MLP neurons of a small language model. Each row is named by its layer, matrix (down: output weights) and neuron, and shows model dimensions 48-143. Each number is 50 + 15 x the weight over its row's rms, rounded and kept within 0 to 99.
After each neuron's rows, "fires before" lists the tokens most often just after its 100 highest values on Wikipedia text that the model never trained on.

L12.down198:51 49 45 56 52 43 38 47 46 49 53 66 58 36 49 45 54 52 43 60 57 45 56 56 53 62 50 38 44 26 50 43 44 48 44 62 47 42 34 46 47 47 64 44 42 51 47 72 45 64 47 51 64 46 43 46 33 58 51 44 43 60 38 51 57 45 50 32 56 45 44 51 50 48 39 65 52 55 43 62 46 50 46 42 57 66 51 44 55 63 49 63 51 39 45 53
fires before: "\n", "\n\n", "| "

L16.down448:34 61 51 63 37 45 58 44 74 19 57 64 80 52 30 49 55 43 71 64 68 61 60 37 48 35 64 24 28 44 39 50 65 29 54 78 45 39 58 50 37 51 36 58 78 53 48 30 58 41 36 74 56 52 41 43 43 37 58 33 39 50 52 56 51 69 41 24 78 64 65 71 38 60 92 19 63 50 68 35 19 43 56 28 22 58 62 59 52 67 66 64 55 58 66 35
fires before: ".", ". ", "x ", "en ", "ain"

L12.down43:52 36 56 24 64 27 68 59 43 61 48 74 51 46 38 55 77 37 41 54 50 51 32 47 79 67 18 58 83 67 59 58 70 54 48 54 41 66 34 39 44 39 59 70 72 38 34 44 47 35 59 48 66 47 19 53 35 57 38 31 48 53 29 56 63 86 56 36 61 51 37 61 25 50 50 57 63 63 60 51 43 20 30 51 51 60 41 84 76 67 27 68 56 78 72 40
fires before: "| ", ". ", ", ", "16"

L13.down7:50 57 68 39 38 51 52 91 52 37 57 58 28 58 71 46 27 46 30 60 34 44 44 26 74 79 48 66 47 48 30 48 37 84 51 42 61 72 43 42 77 17 33 56 61 41 57 39 52 60 48 55 71 47 50 28 49 61 47 50 52 61 64 45 47 72 45 37 52 60 30 48 34 55 53 55 36 70 76 32 30 58 04 26 34 27 28 51 62 56 36 84 18 41 67 65
fires before: "\n\n", "\n"

L6.down362:74 46 45 43 42 50 70 30 61 56 38 60 59 71 29 72 32 10 25 65 22 55 40 60 28 80 46 87 56 68 55 31 45 36 54 47 32 66 29 61 52 47 52 52 69 54 78 37 34 52 60 53 38 53 39 48 43 22 60 61 70 61 64 45 39 44 70 86 49 68 53 49 60 56 26 46 58 63 33 44 18 76 49 35 38 46 56 53 70 43 54 52 52 47 41 36
fires before: ", ", "\n\n", ". ", ".", "of "

L7.down35:68 29 46 23 73 43 88 30 61 60 58 48 38 31 55 63 46 22 37 64 79 45 28 54 37 29 37 52 40 51 53 55 95 45 45 41 59 22 61 76 29 50 61 51 58 69 92 39 60 49 46 52 27 53 15 44 42 52 72 49 82 49 55 51 37 46 41 79 54 36 54 44 32 49 78 38 37 39 42 39 45 74 54 36 28 48 57 85 49 54 57 43 28 35 36 55
fires before: "to ", "for ", "in "

L7.down164:58 37 44 49 40 36 58 61 61 55 40 22 34 10 46 28 59 67 43 48 61 17 65 41 53 48 36 48 75 51 63 68 52 38 54 71 41 62 36 74 42 56 53 50 53 33 71 45 49 47 73 51 25 59 58 72 53 42 65 25 48 35 49 64 70 71 65 48 41 59 26 71 71 63 34 62 64 40 56 51 41 39 00 48 53 73 69 28 49 46 49 53 33 53 43 36
fires before: "| ", ". ", "May "

L9.down169:43 48 41 63 59 31 39 67 70 44 38 25 46 61 34 66 55 44 85 35 64 40 58 81 35 44 49 52 61 43 51 46 43 48 44 42 42 54 53 59 50 51 57 53 52 32 47 63 64 47 66 71 39 56 36 45 27 38 82 49 49 58 48 22 38 27 57 35 60 54 53 61 58 85 24 73 54 22 40 36 44 52 46 45 46 82 44 34 42 72 71 63 54 48 42 33
fires before: "| ", "|", "201", "202"

L6.down679:48 62 47 53 55 23 72 25 36 58 56 16 42 84 45 56 49 33 63 80 30 69 38 77 72 73 42 40 67 57 45 45 42 36 44 46 51 39 33 84 54 50 46 79 37 60 63 14 53 65 60 46 26 19 54 71 37 51 59 41 62 69 38 41 15 56 66 28 72 27 58 64 58 73 33 38 27 43 51 67 38 48 55 56 39 38 44 48 51 55 48 69 51 57 59 72
fires before: ", ", "| ", ".", ": ", "–", ". "

L12.down488:50 51 41 38 55 35 63 48 67 37 45 35 70 35 41 63 38 68 82 33 71 47 45 51 59 53 53 27 71 72 54 48 59 39 44 39 55 40 55 37 27 47 50 57 43 15 53 52 21 42 25 39 94 38 59 34 23 55 52 51 55 60 41 50 45 58 64 43 61 56 62 54 21 69 65 52 55 61 62 57 48 34 23 60 38 58 62 51 62 22 78 43 53 53 61 46
fires before: ". ", ".", "% "

L13.down561:72 16 57 73 55 21 74 57 41 48 63 57 43 21 48 63 59 38 47 49 48 54 39 25 53 60 55 39 66 24 35 13 45 88 62 55 61 63 57 78 51 57 57 54 35 53 47 50 52 39 49 46 40 57 61 44 45 71 61 72 72 43 56 27 48 51 54 54 51 34 23 50 24 83 62 66 33 53 63 77 43 34 42 40 52 37 23 44 51 61 49 21 48 39 60 48
fires before: "\n", "\n\n", "|", "| ", "C"

L9.down188:29 46 56 42 48 46 22 33 51 51 54 74 58 13 62 42 64 40 53 27 46 34 70 52 61 59 39 72 40 48 34 88 48 30 52 80 36 65 61 60 72 31 64 49 58 55 36 80 47 57 51 52 37 62 61 61 55 67 44 38 76 47 28 55 55 72 41 47 55 44 36 58 36 61 53 86 41 60 41 25 43 59 09 37 51 72 57 43 73 43 32 48 75 50 51 31
fires before: "| ", "October ", "May ", "recep", "– ", "September "

L7.down468:35 37 33 34 61 57 47 48 67 72 49 36 43 36 32 61 48 35 46 56 26 49 48 43 46 40 44 32 47 51 53 36 41 39 37 52 54 74 69 62 71 45 59 55 56 79 57 20 49 40 31 63 48 66 45 47 64 47 37 47 33 64 38 40 42 57 47 73 71 54 36 50 58 43 41 46 20 60 54 15 89 74 64 29 43 37 47 48 53 39 38 66 31 29 62 50
fires before: "201", "202", "200", "194", "181"

L2.down440:65 43 49 55 52 37 50 55 69 24 42 40 40 57 41 56 53 27 74 67 34 26 19 23 44 56 73 39 73 35 48 40 33 80 45 55 65 74 45 68 48 61 41 27 48 56 65 77 60 57 29 76 39 74 67 56 42 49 58 11 60 55 41 41 44 49 59 56 69 34 54 63 56 85 45 55 72 67 49 45 24 43 55 67 44 60 45 47 46 60 79 59 78 63 44 67
fires before: "|", "| ", "of ", "from ", "had "

L16.down194:55 54 49 42 54 56 67 66 52 60 62 44 69 66 45 41 66 48 38 44 46 71 57 48 44 40 47 65 64 64 59 50 31 48 41 48 41 53 60 62 48 54 41 50 57 50 45 54 47 59 40 41 39 46 67 49 63 48 46 46 50 55 64 45 52 51 59 52 60 45 59 58 91 55 59 54 66 39 73 17 55 52 29 61 44 50 46 34 39 60 52 55 56 58 49 50
fires before: "\n", "\n\n", "- "

L11.down23:74 44 65 51 46 56 35 68 21 74 32 71 48 51 18 54 77 42 54 53 56 39 33 39 54 26 49 31 24 52 31 41 45 46 37 60 61 58 37 66 54 47 70 60 18 72 35 55 69 78 50 57 57 60 54 34 48 45 53 66 31 27 45 32 57 36 13 63 54 61 50 55 40 33 44 25 27 46 54 31 40 55 67 44 56 78 33 40 54 51 47 37 60 23 44 23
fires before: ": ", "\n", ", ", "s", ". ", "; "

L13.down114:68 35 37 52 48 47 66 30 61 33 63 41 43 49 32 76 65 68 40 28 56 55 38 77 43 42 32 56 46 58 80 47 53 35 48 26 61 49 59 60 20 31 39 73 68 23 50 68 44 27 60 63 53 36 40 41 33 40 65 43 61 42 69 37 63 48 49 61 75 45 49 47 70 65 34 61 60 38 50 51 65 65 47 38 39 78 45 63 51 53 47 53 45 50 46 29
fires before: "| ", "|"

L9.down337:47 62 59 23 60 44 65 57 29 39 76 72 63 38 80 51 22 38 60 62 53 65 48 31 42 23 53 33 42 75 43 26 53 50 54 83 53 40 30 67 56 36 50 53 39 75 58 58 30 63 43 64 37 76 38 49 69 40 64 61 46 37 52 39 61 64 48 41 62 45 80 31 44 43 41 41 61 51 71 45 47 49 60 27 49 69 41 53 48 36 67 30 57 50 26 65
fires before: "–", ". ", ", ", "\n", "-"

L11.down335:29 34 25 56 30 53 42 51 53 39 32 14 64 52 62 66 52 47 32 69 64 90 66 66 56 60 29 24 80 39 29 53 48 56 48 55 17 46 35 38 38 65 58 40 57 60 23 63 65 33 64 52 61 50 30 76 43 65 47 42 52 58 47 31 49 37 53 56 26 52 52 52 78 49 62 54 48 37 40 65 59 46 76 81 40 51 54 53 57 52 46 50 28 66 35 60
fires before: "| ", "|", "Ton", "ing "

L7.down206:51 53 52 61 64 43 44 26 27 54 48 64 23 46 51 70 30 13 29 51 53 51 50 50 51 36 55 33 54 56 36 54 51 65 56 63 46 44 45 67 53 48 70 39 51 64 62 62 62 49 40 70 43 49 44 46 45 65 63 50 72 30 60 21 45 76 49 46 53 54 51 20 60 72 45 50 75 26 56 56 46 83 43 44 36 62 37 58 28 62 56 57 12 59 49 44
fires before: ", ", "s", "s ", "–", "\n", ")"

L19.down34:44 45 46 55 66 29 70 43 29 47 68 62 60 33 52 68 45 56 65 71 71 66 02 66 27 66 57 59 39 44 44 46 58 93 41 76 61 73 57 70 50 65 70 51 54 68 48 34 59 27 50 41 52 54 39 63 65 45 74 42 63 51 56 15 41 32 48 42 47 36 42 53 71 31 43 23 68 43 52 58 44 55 47 37 73 53 33 56 30 46 45 56 57 50 59 49
fires before: ", ", "and ", "\n", ". ", "of ", "."

L11.down624:63 48 83 48 56 46 55 56 29 52 74 34 59 34 13 40 57 55 42 92 48 49 35 25 45 49 80 14 47 55 27 47 55 64 60 44 55 08 52 51 68 59 47 58 42 22 70 58 79 47 49 42 64 24 85 43 46 53 50 43 50 48 47 39 61 35 17 67 55 39 53 36 55 57 69 44 48 65 58 48 48 37 48 41 39 60 47 60 51 25 12 37 19 83 36 60
fires before: "| ", ": ", "of ", "ing ", ". "

L6.down415:32 44 42 48 50 36 56 45 57 39 56 53 55 77 49 49 60 35 49 64 55 80 52 35 52 56 23 51 48 49 51 18 42 26 47 55 57 60 58 77 38 54 59 88 48 53 48 22 57 72 74 25 38 12 44 59 60 70 51 47 56 60 53 64 38 49 74 42 64 34 24 64 52 39 31 56 23 60 49 42 35 40 46 54 51 42 44 47 65 48 75 77 58 70 49 87
fires before: ", ", ". ", "."

L15.down283:68 41 33 35 51 69 61 68 45 37 45 41 50 40 53 45 49 49 37 32 50 88 46 49 61 47 66 36 39 32 59 26 52 70 68 43 56 41 30 56 45 62 51 36 74 37 27 48 37 51 48 44 26 29 53 52 41 43 54 57 66 32 46 88 38 46 61 47 37 57 62 53 70 53 73 59 70 63 55 65 45 49 47 39 62 65 78 21 36 72 38 37 52 53 51 32
fires before: "0 ", "1 ", "|", "million ", "m"

L11.down479:40 31 61 09 39 48 75 34 70 87 20 67 55 69 66 45 38 57 51 42 50 44 39 29 40 43 45 22 24 63 64 70 69 44 57 46 27 58 87 48 42 32 47 28 40 50 63 35 40 57 42 48 45 38 79 76 37 59 40 47 60 17 34 48 50 55 53 47 44 35 30 57 28 38 36 42 37 49 40 33 55 70 56 61 49 64 41 67 42 53 68 40 51 46 42 36
fires before: "\n", "as ", "|"

L13.down41:30 46 32 45 78 54 63 43 61 60 30 58 22 51 36 20 36 46 47 28 50 36 27 54 76 74 64 45 72 37 64 45 61 48 50 59 31 64 75 53 57 58 24 27 71 57 69 58 33 71 35 35 29 62 54 48 48 57 53 67 60 73 44 22 51 56 55 60 75 67 39 52 49 50 95 46 31 45 40 51 65 59 78 69 47 51 40 66 27 45 28 63 37 37 79 57
fires before: "the ", "200", "199", "197", "196", "201"

L9.down596:71 53 41 20 55 54 24 52 48 24 49 26 49 59 39 36 26 33 61 37 48 64 57 47 58 59 43 55 22 46 56 55 62 38 46 52 49 74 31 52 69 39 55 18 77 29 76 56 45 51 41 23 63 30 30 42 43 33 62 47 58 56 22 56 52 38 64 51 66 44 29 54 40 66 68 42 57 50 61 40 52 48 43 35 66 67 77 25 59 76 53 50 33 54 47 47
fires before: "0 ", "0", "2", "1 ", " "

L16.down652:31 71 19 34 65 49 70 44 61 61 30 49 45 54 46 71 33 47 47 50 52 55 49 52 41 25 47 44 34 44 45 46 51 47 64 52 81 52 37 39 49 50 71 47 49 60 62 47 80 48 71 49 45 22 51 64 43 50 33 44 44 65 54 44 50 50 50 40 83 54 44 50 38 31 34 35 18 28 45 47 26 63 49 35 57 43 44 24 39 14 27 87 70 44 46 38
fires before: "| ", "m "

L13.down48:47 19 70 36 35 39 81 46 56 41 67 60 41 64 68 37 59 33 44 48 48 34 51 56 52 65 55 61 62 46 29 40 64 47 57 39 49 63 43 24 41 27 46 55 47 44 39 54 70 61 39 88 45 55 60 59 08 43 67 47 76 58 46 43 65 52 52 71 41 51 28 44 53 95 66 64 45 42 63 50 42 51 28 35 55 36 55 27 66 54 50 69 64 47 31 36
fires before: "\n\n", "ae"

L12.down624:41 43 59 50 46 57 43 30 46 39 39 44 37 28 34 44 27 73 63 23 30 32 53 36 65 37 29 45 58 48 53 49 57 59 61 29 74 64 43 35 35 46 24 61 44 29 30 83 47 62 38 71 65 45 50 66 27 58 60 50 53 50 34 40 36 12 37 50 51 68 59 72 64 74 71 39 59 64 66 56 42 32 71 78 43 47 23 46 42 29 32 73 55 32 58 35
fires before: "–", "; ", ".", ",", ". "

L12.down22:65 19 39 42 34 45 60 46 51 47 50 33 44 35 53 72 46 54 77 72 57 67 50 61 42 45 56 49 51 20 36 26 47 62 35 50 38 41 78 62 40 76 68 85 64 77 54 52 82 27 37 42 59 45 73 64 40 60 56 30 56 10 34 02 49 82 37 59 57 27 52 55 64 89 51 61 58 30 65 52 29 33 59 64 45 51 42 33 36 72 46 79 63 37 40 60
fires before: ", ", "==", "of ", ". ", "in ", "at "

L18.down125:46 64 18 53 37 39 60 35 39 56 36 47 34 59 49 58 63 62 59 71 85 65 39 40 44 54 39 14 49 64 37 25 43 44 63 57 41 84 45 53 54 72 36 42 36 45 38 69 50 36 37 62 57 57 47 58 57 57 18 31 27 43 53 59 23 42 78 38 40 84 60 66 62 34 58 52 44 75 40 69 45 43 40 52 42 53 60 68 64 75 37 61 46 74 42 32
fires before: "| ", "|", "|---|---|---|---|---|---|", "°", "|---|---|---|---|---|"

L2.down347:53 31 45 26 64 51 25 67 34 42 59 38 47 41 52 83 46 44 64 83 45 64 37 63 83 66 50 55 29 50 59 35 42 51 69 61 54 65 85 39 67 38 58 67 63 50 81 39 50 39 53 84 56 30 43 55 40 49 64 26 64 44 34 18 24 60 71 57 33 65 45 45 58 30 77 62 58 50 52 61 39 52 47 51 80 54 51 62 38 39 38 84 30 53 48 36
fires before: "of ", ", ", ". ", "\n", "'"

L13.down643:40 23 68 40 51 55 52 38 35 22 43 57 24 48 50 89 52 50 50 58 56 49 28 44 64 45 67 51 61 47 27 63 62 61 51 23 22 77 43 57 45 46 44 82 60 49 75 48 50 46 46 54 88 53 57 52 62 60 39 40 65 32 60 60 44 67 48 54 41 39 32 43 60 71 50 64 20 45 61 51 09 42 30 32 52 51 51 57 63 37 53 61 74 18 42 37
fires before: "\n\n", "a ", "==", "an "

L15.down280:62 23 32 44 26 38 63 61 58 55 46 59 53 56 45 64 54 37 61 43 76 46 39 60 73 74 37 26 34 48 50 54 40 19 53 60 50 38 39 71 56 61 41 72 54 69 39 64 34 49 45 58 59 53 33 10 43 00 52 23 46 48 47 73 25 61 62 59 71 47 40 49 54 55 69 79 36 53 24 38 75 70 13 20 58 25 39 64 54 47 49 77 46 67 43 59
fires before: "| ", "|"

L12.down280:57 37 56 41 34 39 37 38 73 54 65 34 30 54 63 64 51 33 50 60 72 60 53 77 48 61 82 43 65 45 50 50 59 42 50 76 42 49 71 45 40 58 36 57 33 85 63 30 45 15 54 67 40 38 25 62 45 46 99 24 52 33 41 38 28 62 54 56 59 13 41 39 46 53 67 65 33 28 44 55 16 57 70 60 30 62 37 51 45 46 40 59 55 45 42 62
fires before: "of ", "in ", "| ", "for ", "at "

L9.down468:63 46 58 52 52 24 36 37 47 40 46 56 61 30 45 49 42 54 26 77 46 40 53 80 48 52 44 53 62 25 52 42 23 39 30 78 42 36 57 56 39 51 70 19 43 53 48 77 44 61 44 64 71 49 42 46 11 53 59 49 63 57 39 40 27 41 36 37 59 39 51 23 61 48 24 87 63 40 33 58 42 63 45 52 43 65 64 58 66 72 50 72 67 31 38 55
fires before: "| "

L7.down760:53 31 50 61 67 66 54 54 51 63 55 42 39 63 70 55 71 43 49 40 51 38 57 77 20 27 37 40 45 47 64 65 67 46 46 30 38 38 25 58 49 57 36 36 42 71 16 43 52 52 43 57 55 44 55 65 53 48 68 18 42 73 57 66 71 51 60 44 39 60 66 46 40 45 46 60 19 58 69 52 55 53 71 39 52 53 41 53 29 55 55 45 71 31 70 41
fires before: "\n", "| ", "\n\n"

L6.down710:51 51 38 62 66 34 18 49 49 36 45 60 59 23 41 50 37 82 61 66 42 41 59 75 34 49 45 41 47 36 47 36 29 40 36 58 67 37 45 59 41 60 47 26 46 69 54 77 51 48 50 66 52 64 64 46 28 33 85 50 60 68 56 46 55 27 74 52 61 48 61 19 61 50 23 64 51 37 23 48 64 64 61 50 39 60 52 49 58 74 55 41 74 58 39 63
fires before: "| ", "|---|---|---|---"

L2.down570:76 45 44 63 43 56 40 56 59 46 61 23 43 45 45 40 45 43 53 27 39 44 43 38 41 55 79 41 49 53 52 38 74 71 43 76 38 32 71 44 30 58 65 41 58 61 50 59 59 56 67 44 43 55 48 37 69 47 80 53 57 96 41 18 45 40 50 44 48 37 42 49 60 43 70 21 74 27 38 36 39 40 54 55 46 62 34 50 63 58 41 33 28 50 58 51
fires before: "- "

L18.down173:52 30 42 52 25 69 60 34 56 68 45 53 65 55 66 43 57 76 42 40 72 28 52 52 06 26 50 39 39 58 53 56 64 58 45 54 60 58 74 34 48 30 67 40 57 28 54 39 38 56 48 55 57 26 63 50 55 38 52 32 30 33 70 46 29 48 52 37 46 40 64 32 36 68 30 29 44 59 31 46 55 55 52 67 49 54 20 75 18 49 46 43 44 96 54 37
fires before: ", ", "'", "\n", "7", "8 ", "6 "

L6.down443:57 90 63 56 52 43 37 36 48 49 51 55 49 51 81 70 46 13 83 67 56 64 40 64 74 54 49 53 47 56 31 00 53 40 36 69 51 50 70 62 34 36 58 75 51 53 33 35 58 64 83 61 56 34 50 36 34 44 69 31 42 47 17 39 53 59 62 37 38 35 57 63 36 37 35 42 52 59 71 65 45 46 48 40 66 59 36 58 67 48 52 77 61 48 27 55
fires before: ", ", ". ", "–", "."

L20.down737:53 20 77 37 43 45 45 61 46 54 61 28 48 51 65 54 48 51 48 39 42 43 61 77 57 57 34 43 45 37 50 57 66 53 46 69 42 75 42 59 44 47 54 49 28 58 32 54 66 18 43 42 78 57 40 49 40 56 50 49 46 52 48 51 52 46 31 22 28 17 51 32 64 58 42 59 13 34 78 61 55 77 77 60 43 23 52 52 32 45 46 49 23 42 55 52
fires before: "| ", "|", "and "

L2.down427:74 38 70 47 32 65 67 54 35 43 56 53 48 44 34 59 40 48 52 34 50 61 43 45 23 28 61 55 23 47 50 70 95 72 52 55 56 55 55 40 46 51 61 62 42 30 66 47 62 42 48 39 79 25 62 52 42 49 61 47 56 53 22 25 19 49 28 37 41 35 64 60 66 44 40 45 76 39 28 29 31 25 27 64 45 66 32 42 42 55 58 43 62 64 71 59
fires before: "- ", "\n"

L16.down554:54 66 59 58 37 43 53 63 63 41 36 35 37 43 60 53 54 40 53 76 39 61 26 44 45 67 36 51 56 60 53 79 41 54 55 30 13 47 30 32 47 31 36 69 60 46 56 47 52 32 54 19 61 62 85 43 44 59 52 34 23 59 64 41 37 74 64 76 60 66 52 58 33 34 44 47 55 68 28 81 28 39 31 49 40 43 55 50 69 18 29 71 44 35 57 44
fires before: ", ", ". ", ".", "ity ", "ian "

L9.down7:70 60 47 29 77 32 37 46 76 44 78 30 56 49 58 55 60 32 56 54 66 72 37 44 50 58 73 39 32 60 33 37 64 70 43 42 37 45 35 54 65 45 20 71 58 61 69 14 72 23 61 22 45 67 56 57 77 54 53 43 72 37 48 26 65 67 63 36 52 39 72 37 43 80 42 57 25 53 29 66 37 42 44 50 61 22 55 36 23 38 63 67 49 33 43 48
fires before: ", ", ". ", ".", "\n", "ated "

L7.down678:56 64 30 39 41 11 62 43 55 53 45 37 50 62 49 39 40 51 57 74 65 36 66 44 57 30 50 49 08 41 44 41 50 26 59 30 35 51 22 64 55 52 50 23 36 60 49 74 40 51 45 34 50 54 66 49 47 35 52 37 81 33 56 48 55 55 48 54 53 55 40 76 39 64 52 55 18 41 61 30 35 47 43 48 74 67 42 57 44 72 64 33 55 57 52 39
fires before: "as ", "with "

L2.down530:48 19 51 39 55 16 35 48 48 38 54 53 50 46 75 32 47 44 56 79 46 83 59 58 52 40 91 32 42 47 42 50 42 58 60 45 34 48 60 60 30 13 31 75 56 58 75 35 55 43 70 65 56 59 63 48 55 49 51 58 80 45 57 37 55 42 56 62 38 50 37 76 63 63 31 43 33 54 29 48 65 64 40 31 58 42 51 57 63 46 67 47 72 46 28 53
fires before: "| ", "\n", "|", "\n\n"

L11.down98:70 68 52 38 40 60 49 76 48 28 42 23 57 65 46 31 63 82 43 33 58 53 21 79 55 56 30 48 72 45 61 59 45 59 27 61 48 35 68 46 72 36 47 52 44 64 42 48 38 62 62 39 83 54 44 48 39 71 41 57 51 42 33 61 57 69 55 29 60 40 53 33 46 57 52 60 79 62 89 59 58 61 55 66 46 34 29 67 68 35 74 18 65 46 64 39
fires before: "′", ".", "5", "1", "88"

L19.down350:34 39 48 92 44 45 65 41 54 47 56 34 52 31 53 64 33 58 39 50 41 59 35 58 42 55 30 60 41 66 42 54 48 72 35 50 50 43 57 15 53 38 41 72 55 30 53 53 62 06 46 48 59 40 43 53 59 72 59 31 50 88 69 58 58 39 63 40 47 32 45 52 47 51 50 36 38 43 61 48 57 51 23 56 36 37 40 48 27 38 33 57 40 59 63 43
fires before: ", ", ". ", ".", ") ", ": "

L13.down217:62 71 32 45 46 30 40 07 65 28 47 46 13 59 48 57 45 51 55 55 66 49 43 53 18 52 59 66 17 60 55 46 53 69 35 53 60 68 56 51 33 22 76 60 59 55 60 48 81 50 73 51 06 50 61 44 50 45 68 56 82 58 45 42 26 54 40 46 56 35 73 41 55 52 46 41 43 49 43 50 59 14 21 45 50 76 29 22 31 46 30 32 66 48 39 38
fires before: "\n", "- ", ",", "\n\n", "\n  "

L12.down103:42 20 31 49 55 67 71 33 58 75 43 48 47 29 70 65 38 43 35 61 32 16 37 30 56 67 44 56 41 78 54 38 44 75 18 44 25 44 44 73 49 27 28 54 63 41 39 50 40 63 41 37 50 52 45 25 59 54 66 44 40 60 40 41 54 35 54 79 59 45 73 59 48 36 62 26 31 42 58 50 65 57 59 24 60 42 57 35 49 50 46 94 35 62 32 72
fires before: "200", "201", "194", "202", "197", "20"

L16.down180:59 48 36 35 60 51 31 33 38 30 66 42 44 49 71 65 39 74 64 55 63 59 36 65 62 33 71 56 52 44 59 60 61 44 49 67 39 49 69 28 59 48 69 39 53 56 84 49 68 33 38 41 54 60 49 72 69 47 58 08 51 37 43 36 62 44 32 50 73 37 28 34 76 61 54 58 59 50 31 31 45 50 37 57 51 33 36 58 70 59 45 64 49 42 50 47
fires before: "of ", "and ", "in ", "as ", "on ", "was "

L7.down96:55 72 61 59 64 36 69 56 38 35 48 36 42 57 35 67 31 29 36 46 24 45 37 70 40 53 63 67 32 59 39 32 79 29 65 51 63 38 60 26 56 75 58 31 60 42 72 43 68 63 64 71 51 46 42 53 33 81 56 51 78 48 57 63 45 65 44 34 58 61 58 44 33 54 33 62 39 11 65 51 40 38 46 06 36 66 52 12 57 28 57 41 72 33 36 67
fires before: "| ", "y"

L7.down67:27 57 26 63 60 47 74 50 58 63 51 48 64 54 39 38 38 66 63 39 64 41 43 41 51 26 77 53 39 55 52 66 80 31 29 63 37 59 39 50 56 62 68 17 48 31 70 49 53 49 68 52 97 06 54 27 74 36 56 56 62 74 40 58 27 39 82 62 56 50 72 48 30 47 64 20 47 57 13 41 30 51 13 42 49 55 65 37 28 18 20 44 57 50 56 34
fires before: ". ", "."

L16.down281:59 35 70 61 61 30 78 44 66 58 48 54 75 11 15 49 39 35 40 73 19 58 38 55 67 55 75 67 44 58 69 58 48 59 58 72 54 51 34 66 22 72 24 76 37 65 40 50 61 51 54 36 26 50 32 67 55 27 50 31 58 48 39 51 32 44 32 50 54 68 51 68 49 63 54 42 58 38 56 38 45 71 39 39 54 45 44 41 40 44 50 45 48 34 49 77
fires before: "R", ") ", "F", "F ", "S", "Tra"

L15.down412:51 29 77 44 39 14 63 47 55 34 25 34 54 46 64 57 70 68 71 51 45 55 48 54 37 56 53 50 60 60 42 53 41 53 58 50 44 63 50 42 47 43 44 49 29 54 36 59 44 27 59 65 45 76 18 57 13 38 51 52 72 43 64 47 40 64 38 52 53 34 51 60 53 62 28 69 52 79 47 27 54 61 45 33 51 67 52 59 37 43 51 97 40 68 39 46
fires before: "| ", "|", "ards"

L16.down359:37 52 60 58 61 59 50 37 58 46 51 65 66 46 27 37 73 55 55 49 46 40 44 44 34 45 50 54 42 38 55 39 31 68 38 49 81 62 50 50 19 64 20 69 68 72 58 34 50 29 37 40 65 73 54 61 70 37 66 55 45 70 65 40 73 75 31 45 60 77 80 34 44 66 84 40 68 43 48 28 45 72 23 49 22 52 49 45 41 47 31 43 40 43 58 48
fires before: "B", "L", "R", "g", "Tra", "r"

L13.down649:57 36 70 54 52 32 51 45 29 68 59 36 86 66 28 25 76 37 50 58 70 61 49 39 70 54 48 37 66 68 52 55 30 48 73 38 43 44 51 67 57 44 70 43 33 40 51 75 38 55 43 43 58 58 51 27 30 67 55 71 31 34 59 38 49 46 46 49 55 53 72 80 28 57 53 46 53 44 66 44 65 38 47 45 69 57 51 48 63 57 47 49 83 64 40 56
fires before: "as ", ". ", "by"